python train.py --n_head=2 --d_mlp=1024 --norm="rmsnorm" --positions="rope" --rope_base=4430.0 --tie_embeddings=false --beta1=0.9 --beta2=0.98 --weight_decay=0.14 --lr_head=0.00738 --warmup_steps=253 --steps=4981
MLP neurons of a small language model. Each row is named by its layer, matrix (up: input weights) and neuron, and shows model dimensions 0-127. Each number is 500 + 40 x the weight over its row's rms, rounded and kept within 0 to 999. Numbers have three digits each.
A block is one neuron, or neurons of one layer that tend to fire together. After each block is what it responds to, as a language model described it from the Wikipedia text at the highest values.

L3.up769:502544585472432541506496445468489493481494541562530525557510502515460514464528491478481563475516438455522544487526504466419478487516478530499446503540520512513507476444502508594497478476502562559505436551537491522524524456451537423525502500535492504540556531563416506485459538501491475589501497441473445473525549509479507446485493500423459512554498516531465570497571520561445576483565
L3.up772:539512515517434579522500460495525490511488593528427488614529507545505411551452488500460529527524453576465567469508549445484488504617462531435514594469382528510449486466484462456480524454495475553519510495465564562482517510537539493484424472536482546465462474576536496505539479482408396481488532473461497538486504447604567495553500468516453507560533497523503510493541505515542511490565
L3.up936:503555504510375532507466489479546469476540512524577497551495549515465526531534487502465539477570456566481551489504497505513523474520510496492511563550456455535544482508528412421506506531476530483492507583578495611509543420496546431505526519506495571629510471551470495466516442467464486496486498498489504590561572496576445484478490481471515502538533463518491474511578563501450528521531
L3.up1003:499477521448483512547492462481510499487413436498531517578534494559511446519505490516426516534515564436540492452517503508470500467528468515460551543485435486524584514513488568472475453503477479417460497513559474516486527467517493527515458468526517559528467484578538476484511488451540476472525503456447435521493540534542446498544500534541537491555465541548492478553468510506522517494545
Preposition "in". The token "in" in any use: before years, months, places and languages ("in 2009", "In June", "in Belgium"), plus word-initial in- pieces such as incline and innovate.

L5.up251:460484501504380479503530550474517490540513467557509545521494476519523454494464448515397532532511524569578561461468361507449501486458470488545534507389486515500534489504528487466477478454526537524549563513526468470519498525512460429552428562557485522533608504572495448559512536505439487510514531463575468553462529467521524528468537450559426487509512558487563511518439517509484543425597
Preposition "to" after phrases. The word "to" (occasionally "at", "into") following a noun or verb phrase, as preposition or infinitive marker: tapers to, climbing to, authored a letter to.

L4.up61:538492560454499425526516497448496489518452451418531579552491534570443496513435530481556530519511495495448554477499505547499509553489513522429501514538433490560551531431511467554577511491476578561516430472435488600495513519463552463515488540477505496530526479507500462533499451516515527638507490508552495604517512517476422443469529519521492512519563512569507588552510498462501497491484
L4.up111:553514420427450550515536555406565532521476513460435496534544560489492518515413523519489492505525522553509541532485441511411409505506456533507542518523470523520493439538537468486495454482469428606482451524573534486516528525477543483560425540446501563580489463560466476567480391480516522468472504510507506512542556466555523532501478481572465538573484554528423502504458554450569511505434
L4.up145:491521453493471449515475466508489542508538475501568528511453513573512498470479483506426512579504566489489534511531511489489478474512429499476520516531526594540575473493504563522489456491496442487576508516508574504492641505463467554513452518527506534521504477619513500488473495499449577447521503537467480478481536482546525523558468557522521512565563510431509479525431494447448450525544
L4.up202:466481546498503568491460513449545488528571492535478478593497498505518497490467512448440533493502528576503541463470518496401432527550557530462547494500495516504498504511528496536435466483488489491479513480510535520439529512505533537546394432552486529612490477576519474470484472473495499560553531518475531433528544467506532551495526500571458496513498522481547567478482489442457589514553
L4.up293:528452467444472474569480590512573499562503445469444536553551557522484546526460450515479522495499496540496508450481437568502524533576492535520504532587494483464493412505474513496545403433538504521479510485577509558527497459461471428521511564511510559582460512542445531539462443428516530491450507445497439510513556544507580546483508501542518517464450502500506527505515573437548522483500
L4.up301:515489514445525534523479477488548567500430426488500531496552505468504464494368496575485519488517485478532501509503518551594533452434466552456502587417516521503533470514507549470490406415452478523502577474531469490533492518489476417549431468521506513525457428577477472516607515505506553483498466463491473559520552514483468522516484517517383455491494527503449501535491468551550509533481
L4.up354:468473510462475473469454491429477535500490437528553514545582506539463476481472576480436541516537491509557527509441498547546478535459478421457536540496463496492546482488469538498544469487512485504469552584569446508495520515480490447521530448454496516485544525508450570472563513494522537485507490476488397553483544525513384394523520510461460600563437594503447534521516553567528548528470
L4.up393:496514574373552520566490470450490543461471533489498524474473494574444516520435557560457546488524512494570461479436519568488469506508443493508538489563479499535507470472430567497463436463486449450461491508471564558455489560505505451508535513487512474535475430498495490513466479390505518433495489490488423532513544466536585510561419527428455503451561555466446459568505479487464553537454
L4.up450:496593578428499436558503518471493449495485459544496515471567550449452532464485498532525537491529524508501498493467483509453518457504501528489536559474512513559538508493520517453566540487461458538503560603554478541574480562524520531482491466496493483562522483513529535526460506399464503446548512492517541545454519461527497455491477503526490472451571478461514488564447456489495622464497
L4.up553:489568525456496515518538526410419550488503546496434517482540498560479480472545451481392467522500502568501556475505374491453527532460500541371481533489454545580464456529522515506544456491510450527461556482432481475492485487486510550472506512565498515518584543512478532438493539440509509469467512501506529499464576509510568476570512564519521463539515541560563534504531501490504501530547
L4.up731:495532420490463546512513532458476453560471520444463504499557555533471527486517470468525526566599514455615541484519499511464499551497476490389487534493444505544550496549518514510565490423489469519487508529558517490429527474472406490515471495483538511511498472472441521511501575490440481491514504469469511604534500482592400431570501492464409436502444562526486503491535537548557461521479
L4.up821:463529576477488493530542576464534552488449496494556509449540572543481517479525469485491556504578506413497494540455440513478492517565464506483487514499421547503530476491524469498542464457420424607489532549527490526534509441435431481494513530500534477528511498527529582501525488518537508486505461466504464492434544462533466444584476427547458508478472634560428503551538472510527467550461
L4.up838:469502470506527520480510474469455507523504467538545520528584548509421504478494430483524601436568524471505489449548454513484473466518526482481498505465569573545532449533491499528501480547479470550479473547526473524498509541542404448492454486509506478534471455521493503528473462468387530554444560465452512468446502464476431575512502508514494477442522515461490532510580493465481522507526
L4.up874:495480567469488512517469548431545539447474445430469514622583495494521477566461517484395504525490562509520657480482428524475537536476514563443510538502472527505531503511493508502441500425468409470494489538542492514505520507484500530528416454485504526532515497517509498451482463485449441513517525479538469462490519490617503501525466426484451537528527531524450484530523501475552529497549
L4.up886:503532456461445479538479511577557518573476444427504469459572542514420484495455451475504516486530534459531554514495461509457537532472453518386478494526430536528513440512537581487459518477555393557504567555487444518494563489473502468533518493459510485488570462559514479496505501516475509513587535550482432541515522564496483480474492516521506524496553516510475512533477521485530521527535
L4.up995:515474514462469495530488482458490452567435537491461491504481548470426483478398550553491459554495477469502472499462493546533504495517458475470518509520543512466491512477485512546450407457505556566534432471526462588542497524525578401505461513476503501493524488543510528480480536476392459543486531489472453500533471466530534492438515443528484476493527445442424475559532488512508568480511
Preposition "in". The token in, strongest after sports results, as in "lost 5–4 in the semi-finals" or "scored in a 2–0 win"; also sentence-initial In before dates and the in- of intensity or inclined.

L3.up86:499506469441452477531562472466520512517486482507533503505492384418525517490485469522493531527490546517526487524548453483465533404533503477516507503511481549478549454456506495517471462468471549505567546531473581526538485465437500504538437522512531529533476489505570465504547433488445526491520541513440544446455493512495492498504467508560524516510541513481491524532486479495483491442499
L3.up101:559514504483505512536494557435486488479524564452460502499480445529574456529475576522422513575515551535537434437553469543491533528582554509515449501583494477541572530521496541512514397419469481472419515422522467518497502530521501506481450473533524537521515508494555551526519471417544481507486524506442489407516536577515498530545525500550485497488606551492479503491565494571502558480519
L3.up186:477544545432504560537522427530469449490497475517510592500505501500516511501486574445494515476560441520479547483549495520438439419543487477490604483512489563491571456474530493490537480477402470522530472535489565565578541565466509493484483423449523507526534519558488546515453501386484519497517520479455549567515499531589539540524520493539430501478505561473439525520482507473468527461494
L3.up721:508468493516461548577512541453470471460492510459468537560453492468509480521512503468468490545500433550470512436486482543493567455572491564493487514473448561533525487517509452490535488486468454556476477576513508562533499585519485492480503542436525453561498437503492595501500398529454511609493539520467454533503499513548519424495517458473506514523546505493512498533547486516430507452597
Auxiliary and infinitive verbs. Auxiliaries and infinitival "to" right after a subject noun, pronoun or "that", such as would, is, can, did, to, before a main verb.

L4.up99:494507495532481474499547526519463487504506489449563550470504523529438530509563437490485609563505541453470455546494480477439506583511465422514519472565487529502519492493497554532514532474535490519468467484485486537438571534480444478559463554513520520502492489508497523537504492427488468457495535527476520519539523501581472519598550537505538383462501473527520509536572490440472441517492
L4.up177:546621433514501506517572474517540561541553499529518525492526452554524485517506475516548488482510492467474511420501464548486535425570540509521551526505488532478438513496463507505504461482554516515549476521503478468520587495485549429617432503575492568545471426511497535496508482476540504488491496505450508563550545490536566454468553440522480484540429413533469503488503467477504536502470
L4.up227:501503467499382548496504517486558529536524537481491532537592532508490534455472537482525508485558478541478579489514493516536495553435480553500469519523504518474467478495472452458530503397467443473515494465594494519516501546478475474549529412533514455541503463454480528495531405460424421484481496540588587460481540531554572550424524489557421513576487447482504590513474485490504463459566
L4.up254:497568488471479509531498404503513438548480483470583518488485512479475508511487480493537564467489505543525591510493459539516514501498435394513488462470478518540522466503478504548488512499500495518561453504417480538523554527541549553562495434573553504504470465516494542508540550446437484563518568543484560494437488501557513546489509547418440434491533575521481521548484546471529445433503
L4.up259:467510519531514461543500555426555466501552416562502500509532477396526497480484485482520575506503543465468475515455578568445403499514585473484525481606487493474537461509447542545449479418478485499493515532510460550483531478535480546539486543475517517519533467447494536482507496405456524506489540454507534487448478504629534476425544406552406506485483515473533530515521474466513459492483
L4.up663:473475476473447480604536547537482508449533452471467558515545502523535547468505500467527498386518493497550507525465433525528502475555630477511541514463505553542483461528524407469553501415454478489457450527505612556466495470499501474493500486453546487525512488496423531521481488449466436563462522467507525459463538482495568538463518515525474496463445486455476577477524499484534523556457
L4.up781:520572535508606536505519513473541455452548486515648488604523458465476452453470478504488556493500577538439516486418487563436485494459531512477470475514452504542435507526436455496535507497528472537503547524491509446466578427529456528558528465519522477499476485489522559483460483423496459511485510487561461525475515473520528532497545536547512569548509588435473503509514495397489507493479
L4.up785:460493531510537467520493509443534464428493598544528506529543534464465473524499490513519550428514594463494478489534508517522478485528483485502543439584515473525525476455475469502475527474496467594502562571468505529535575447556488578553534467436547470513557457450511570446487425508532443511469466526591510495494477527539529538474512545528405497475476525502450533538490501411518468481560
L4.up790:542571502507562537498545516473450481478563521473532514527448506483458546516525489489458565454460543579446485524542536639497562526541543451516525459532499528470439483539434560570557531490503478544483525524528526486548553439588499529502446504511517519487451455519509589438497538502485552514502528423559436520466465486525521529451525529619439515506489432497473452490471512491551445479502
L4.up797:553532540503499587499586468465455467463577503511582532511506466505472476559460536498486492471514536444494465547489546494501494457517490423531492451509492515541513515532428504543545471475492468565504465459476520499437570464495507519509507548459492486523474424459565555514484504434475515496452539485483444479493444543540544540509535506476471492514511502459504462527558455527460576561556
L4.up801:580553511552497465515525477504489499489534511539580513553436544550443532552489461450507552498502497454460496525505487489517450496522503479489518468460511491547504534496472464552553532485487487469505481515501509430460611444512482525609491511508518470451484479466420502491464508458507525587517518509500547522408503548561510448511470489564499459503464452533531529547466466439506496472486
L4.up819:519518502437473491603587479496447550483559496431476537520458489535519472542532498527473580503523453506467534588545515532538482551536435431489497511498507461505471480496454532551533464399521464549483504486516495535476630527459483481542496507561528483503497529472468541532523504476417523431468456469554560535506496482456496468493485539559496514470490528460517469556524483529578532527479
L4.up824:444579531518495497494556495465495522588467457485504550503560523463504473569446566445519500479540447548484564459532449506495464522505465451516528492483506504545533512559480444483514492483453426557548478496587494541484563424536514455575527400528510481517484463489390523509503489511508472508483442467563429537510540516522554490486522459470467531563495443507500536484505474471504498501564
L4.up941:499615474496515492558559484416496498465521520490547519510470463509475520538530492429342544532507585526481491423553518524490482481525513456460543499547497488476503543524487542534537484405465401500497501527504482541454578436501503513480521479473529525572523517474522526456501527497529546511555488440496520503581524523568489516510568506560468487511445474525440488557421497467510503482487
L4.up953:479568508506474492520576539511484528577587498583497538508477486437476498442472505509457551462488570504459449471527508526479514478476473398493524457372544532552496421507425496468504537442491515527552534489471501465503500456496437531533448531553546540491492459486571523472467456484480505539553499526554539490492584490511440460472531504524496619504469482492494514498526472447522545481535
L4.up1021:481572558517543534535536528466516541468510510427545584494498432464521477564531446452547525540503537554559511511491451549436490481484550482454535468540522475495469514504501530524566507432538545541481498501488539529460526448516472485517399582521556481491496494449444482464476439486456508496492470497465442476523534573475564445552478525486472425472451530455432485512464559501470493461399
Name and date continuations. The first piece of a multi-token surname, often right after Mc or a first name (Mc-Namara, F-lannagan), and the space or digit starting a year after a comma.

L5.up426:486513516458500532531503485545489457464521524517530545585513573492510481477423453500572478522498509451482526468468451486437443476525492496512517553523423518522431482528534472508541514512451533550528545528474472484513485521475553551490482542509605570472585506500466458531553481453542519492457439491558453513471560456566503529459460564476520480543571484432523565531515527462567552455557
Word-initial fragments. Opening word-piece of an ordinary English word split into several tokens, usually after a space, e.g. tri(gger), rum(ors), habi(ts), cre(ek).

L5.up100:495549498441493520536526499477524558493514443460558525484521541518560463483505503489466549460475490491516554514505452546410612486512515428482448445519476489553597472442524499532525494475436539522513500541552510503486574552474481507554511493495546504500494480512475491588541510429426477477527509495501572495515528543598550503439552460474462484495532530388518457513499444460565550445495
Mid-word name fragments. Middle word-piece tokens inside multi-token names and words, especially personal names in cast lists and tables, like Mag-ist-rate, Ben-ed-ict, McG-reg-or, plus middle initials such as F.

L4.up1:515549539496405517509520447456494507546526533567465475585473555464515480572458465546480548561563515510477553446458512573480494497525520488495524544477478511556494512468498485497465498453486516577514565586459487523461530533586446508517511570514507520514492511539487486543526488494525514470529501481425521433528560522562492563569530464514518511643503493491558507502550509410564558527590
L4.up38:491515575459537492487547455480528487476537568558513508575535524427471486533533538517506493495546489463507494429429570497481431453523514515476518528517467537597526506465450508519551489449460496539591477611501421511537526504530412550522519414457547549485511418531476571514493514486494432547495489536536498518455489517522396529474464433436511437527463539503515506563557527520572582537554
L4.up171:545494560455496548530494468478499483581511583506471489515564471455470541475449498444497476540538494488506493498478573545473437527557562516480551519582440490510486556545517544469489507412533474519492581532516472502547497458437426406525516430422532581535489495486501551497455479508507529546499491534562447477433556524499396494488511478526488480454507569503427518519556489489504571510531
L4.up192:506490424503475449471510499547451445567509508525436492546505460486537581520460503460468491521472486494491519464454578483532450512514567452525522526470488499527501521449574467518587448431515532504509544528479492509481523522464560518541591508502483515546597513550542515547454485493434484578562522537580480461579521466537462527547543436558406526589508493530497481506547509445546516497535
L4.up328:529436495455508485517500504422535465509497532558495492511489477449498468495450468423486552504493480572483494473496473494485457513512473540471510524508522540491462521494509497466479452474498452544568531515437540474523514537522512472547433399573523493588570477432442615508598447478521477449541548473577503527475546457536564513528499523582479483559499489534486460502476506459545507489587
L4.up347:508477471469445570485587475476549512544498602496455498499525508514575497564476505455425439437606470459488596453479452496454496520550535507462479539535481516508602503542519455471509508432548562507522523535531411506515514511516477458497494475457515502492539492502512476490429493519427448542521460493514442532489468545604359482467542447461433516517516560528453498499479532528447551479598
L4.up380:551488557486434578523557530487512504542529559513439501554486585522544527501472485479437500503526495570493465503451512493437468457557521522499486512566498501477514515509493483400468486473464484526537529546501456524571497525493423478529420439491495574532541484492422526535499463439478465578553520479528530472454480476533524487531515462429494524534577453475504499506564557542494548480599
L4.up436:525536539458466554492512506477505495481511466493443469565491518466469500539485495487475507551491517507467460596471491495492382508557545453535468534495522548510499516479517468402537475506460593581506557542583477496600542474493451517542513485472536522554567504475417538502502455516530490676544461510537448488511544552481446475544542420459506516581474480520532467580488509497563566434551
L4.up459:578457561464588490531526493490501479520524540507465532545497621451548487547425438509524513524549537527487517467417457479419467480433515484496538510469499540515545433526527523470421459470481465532623498494521453566508506515510430519568420464532488515564510473518526495466529550487467524528523524499449482524469480493512500439468489512503455465527528471474553529544545545490474524479545
L4.up639:467492452486484536496560534496536494486517558503440502466501524425481579527488528510480504518580491429465472516483476563379436534497525533501496461528508516509486452490488497481473529436514554436556528562513468569523483410514555511537478525468519603494468502532457577523408457444455408513532506467497557436574543476457512505522516482497506518587462494546410490490512499471557556480524
L4.up651:471499535514521528530547525500474439499448493558498515548479480502513475484511481435472570562522533479511487456459564549469520496567460487517494540494376505495679529528526530520452565462495468506490446523443495507463532494511514492519500526533533508510533503502505517546538519483474522486512497535449491435496504512574483419554490537495398465562525453469560468501600559525472553490532
L4.up679:531539477469529534523517496482514498557528533543574543526459476465461502491504478519541558516482525531554487511422517525439471516484563460518519459522487506505464502438463505505527471484518480554531541563494475478537508481486459540593462437510572556602540480473500614445496486463493488505520555407560420588544545494506429474561526504546549484509475555531423504572541511459587525520554
L4.up750:477472527503545521510576527458523583540515565462445528525542580519500443546462415448462531493568480567511558517439390505492491496516528503500514528527490511480513503566514549506537482491633488524525524509499522534538523512562478482541475520540501528560513462531449495450391474471509469519458511472481487503512492512543568521435508546502411518503460508470412535501519493470454528407501
L4.up759:446474424407407456516575498585513412517487402542529554507486469485534541487474468488503535516494553479531562505515460524453461486510438479519514493471468453503545487468464533534460481455530528541528452530487504507553485504468490538515525526473485502527522533499478515469513551497470467505525525469495473500467476487541439471457503387515510483543454569476563489498516461566580546442531
L4.up760:562486498484482479513508529431506468466440602535444568507553545559519433516491466508569509502646510516580514547484446485468487518545530554501501529575525509485499473469509500456549505392468484458514575561597440553506525512498471500493504507565504517530530526557470526438452487467489525547447507522503512488530443522575446493489541592537487436449504478593384516531495555499518517491537
L4.up843:504503554476516546510510588411481539459552504457461548506524452579541451491533498506409561536499523535506526468492485507524485517596500484472452482491553508482467549507505584531535514495546445542484570446543499432437539517449484557558439419495483526482464494489512538481485454471515493457534563532444467465498560540495502518538477536584449457563529502533520540562542469495510487449514
Verb/adjective complement prepositions. Prepositions or verbs that open an object after a governing word, such as related to, immune to, raved about, called (it), mostly in reviews and commentary.

L4.up23:536509521462503566539475407513457521487538498494509513576456491463473517526465500530513496483518572504530512484493449482494518460529517515455490582531510568532463503478545479533535493466453529524532468502476487483473447505522421487521421463507521530493511518536426463481538582450521576556544443553458483471516564575453504557472507518463411478498482519520522495612544534440468548495450
L4.up24:437549448471531468510474519425555497486549450493489574493475546490468516496492535557491505485503495485479463494506496520478454495569493527464457548589539521518542420508499481529566454499513599517500546520499493557550484507512516516550442537502525492492480465521490510468560487467512591421549471573476458470524512567501483534453471527531464521511536452490543501563544586425429463456481
L4.up52:521484451497492515568516482546486465481476456459493527512510447492454487526505469447533432515561497499451569524515366516543468446557493493526495543512486543467490459508526446480554536512442548604515420508463477502518465488507489486528448549507562516525515531546488495539486459512383545488520577505552536454512531484527464470436491411515440480562570505497481573519457498485524514525559
L4.up72:420516489487472541530498536492524461447478494541526529503519499474472423534488454529502452518467550447486555489485388524513558478547491451464478430531517465471502496465527470548471496477471480481468488529522447546535530559553485539549440455500566447529505474562446527450519502530476442503468504470472509499511593483524472454499533453497431480511523553505520508560465542458449504402477
L4.up76:524518453488502551527568531515483549504520562497491575512510514525495410523477476514479567485528468430460587476493428554474507471503473428415403530523487532509504496501526449506586539481488541579524504521540488484494541484519471462550559512450527461507508484492478501486477503507462467478469546536410504522449486532472448479526484565586468469478511503538521533513487521473530543460506
L4.up126:463475496472493515522397459459546506512482414552595539486601510479525440526479465462476442443554434454496534473501464496458485512496450489474487585588433470537445446457551531466497500554445460484473417463472517488425464507591498510505480427540530518507535513614472474485534530452526557503491502508472517511514575526489465503530467491541475564485458500540468489551507556427512543478537
L4.up326:522598478448459564537513514462480539456463491546481540579478500458562444506422425514519541548532566437488548536497498499442473486594529460404508502558458503530477533562533520504573528510514531557478551538461545515483536525522470555521454533563518490516493502588441467437482505480467491516520525552482505506465517519470486486478572544434490540553487487469489490524538593474480562526534
L4.up339:544506501533503473570507471513535498499523519521463564543591498487444448609484449512442517512521486520550578442489481471586518409535526494403473507468492490501487456527476505493531520506460471577551590483471423562443522472517533539549514462490519481529484526559480564497602527509589468481451467456456505442514513506513450429515550484520539459538489447558556477516479513463534614555484
L4.up376:524479526502465561538440513475521534407501456506554554579562455509503445541471510467518529512528467548431614470480417473563538476577414510417501526546556557624451455506551487516511569506455560544485510491520563545458514493484469530520457496478548479555535455586510534564455508564444489493566486514481488524516495494555514515473477451563547460522475490522428495620450503505510516520595
L4.up482:394495487475494486582462463482562530494522489451470542498522486478468466505440539481536524478524497472470585513523423586451538383540503522471494566495519473506474505421491506493512516483503511535534467504562473565496499500515519510502435520508508486560532507544509467418542505460541466522464510516531475531513485499553540486489453480521429476521498515577555517515486451497482472431551
L4.up622:462529471449486471495481499505522449474435488467442526605552427483501453479433469540519551558501495437453526475494452488513536500592468456470461577517451504520525467445544405553551416461459490493463485549487530547479485477549529424492456507486522453528502434532482543485520502510497426537498587527526488550558507535492430477468505487439457529530496501518410523582498460473439526399503
L4.up667:546466514467489571449491544501527503500487518550499537508521506458443495510533480531511515479531519495488514466519502504422438455524503535443490590498440513556467546493500431480520478542547554550488509473512545503461513553502494515526457544556510463477521528552364562511539501444461507501521492491463455517530508469475399482435533534519493538556506429600542619478505486427503522452526
L4.up728:460500539454542521505511444515483486471496538507545539542513512479444424576487435523530543569522482514475517446511430528473558408592514458496431484599458571505509527517487445529523517477526514517553430511486472520502515537537486524582489505403561503541530509576500500473513584457488496479415537532468452466524447507482425474500492501488534458504510478570475495588435545483523551479520
L4.up768:458486511456481480496469438423512552458497505485478528535459504515480452501468464516528490501539571450571568550456497488428432504627483483448479531513491554521461489499504493489533528500506533514528454514493518461460485534518523490548546351494544554506516495595430529509568487479493469548513522592426494464497544514548418488455471529442464461555431543531507536603489479447493481400508
L4.up772:515565468460478525546509523483509548537565477450580509521541463542492495490490523494476611551540499453438517491465459500455516495572479385440502512513484527506489528508512437507546528503517538597473483541487545474449491487510521503521514523470597458537501492536436492506520536487476582481476563509441466515539493520504421500473548503535503448523612517445518514569474566457540493507520
L4.up869:459483560458490504506490545515536524430496443488469585516469513542500462496417421520412513512500486482525586508494474568507486535550502516445512522543423538490493501487497463495500507523487523597519391515513477540510472472554549511479430504512542466485463441589491498469468436502479560476514483478562409550535579537477525494432521490495468483546480526536513535561512527497495565444488
Word-initial subword fragments. First word piece of a lowercase word split into several tokens, especially "ro" (rotating, robbed, routines), also te, mo; occasionally digits inside numbers.

L3.up192:464596541479518535508631489479551452452516536497504579600514496431474461473427440515480573456498533440521620450509460546543533514502512516478514518549486526513538543516490529516515480433472556572496545580443444520524506461503527531516481467448569534566493421490489471518496441518518539594530515451478562496470545550487450460433543488506454456553510470553470538488526564465525537480491
L3.up313:495557567462527501497521509508493491445527493511504543508543493477473495504503524522580542531498519527470572494493485610462507452523547547499485478563436539493517465589495556542523434447487507547560595478476503495521514537463450442528419469431549532538499514477478503418473460498534522464548480457494520539474610480464470519455525483499504482490541523389560566517577514547515475496461
L3.up764:532509572440492476541565537571511561533458430574537517503554479515418514550558534506499562468504526478578491497497477564503503453510524461473517564541519544485519519503519496448488525503451498544502520452543515486580512479478505522494512492394555473537507513504495503436545446489572484570476505501508494443473531452487548448452521487485512542451405486509554547518493508490488508545488
L3.up842:551475478463455515518430594486491504532491481527510539512543490477446525473499529463512424548528541512553516491520495500476453490514586535405480582555528544497463477476517514599491498474508509545554513533555497546504511506535520485512445558497531461545554493509503511561553455451517549480530486466491519443467514497509537523446468458490506436438478432535498520536444531446455540531493
Month-date spaces; mid-word pieces. Mainly the space after a month name before the day or year (June 16, December 1934), plus middle word pieces like vers in Universidad or Universite, mun, est.

L3.up38:454503424468456518492513461414462464480494510603490537506486487533455554506480533497507496521613530422517584477510411515527434472554456469389493479508497467573443495548560493488534478437528584532517516485489518550465492503489512549545440495533535535520507433548484491519524474434533482452526495499495470604513548478517389459507493473524443560555465469419555496618527561482499550453515
L3.up510:477524459496417543532501462411490476471455472479529555461500521494437464552414465457516477590503496496466541533521466532513519558519535478459561479536530506516482486502537453503542479414459512556548499558458469573496550532493553479518381516492532461503536480529444504554485512417467466499575517461412542557548576507484469456413553461521476484489488461490529483549488557451491512475579
L3.up581:478521436434400570483436499565595526474512511507453607529529500425532488497417500490491488489517547437473523540494399476532572472538483446498454490494466599556482460442475481498523547481512531549525514512490560554491481420524560508523478526478546455545514424561486467486498525479485484478458445543488524456525471540503523459491487435502413473470430431530507482501509498564486571429564
L3.up592:479517502470490496508552463467493500404522580434487593557453455492500474538443522531432491496532483517482491540465443557533496444568485507476496508561468607514472470527458558485552520449500476598488527495506477531458465509512514483521439529498565477532458423506457486538562519464454424477471538517498458518538541483560442499384500436462508466551496475462497527574499501464471469489497
Word-initial fragment tokens. First sub-word piece of a word split into several tokens, usually after a space, e.g. te(lephone), su(ed), ni(trogen), mer(ry).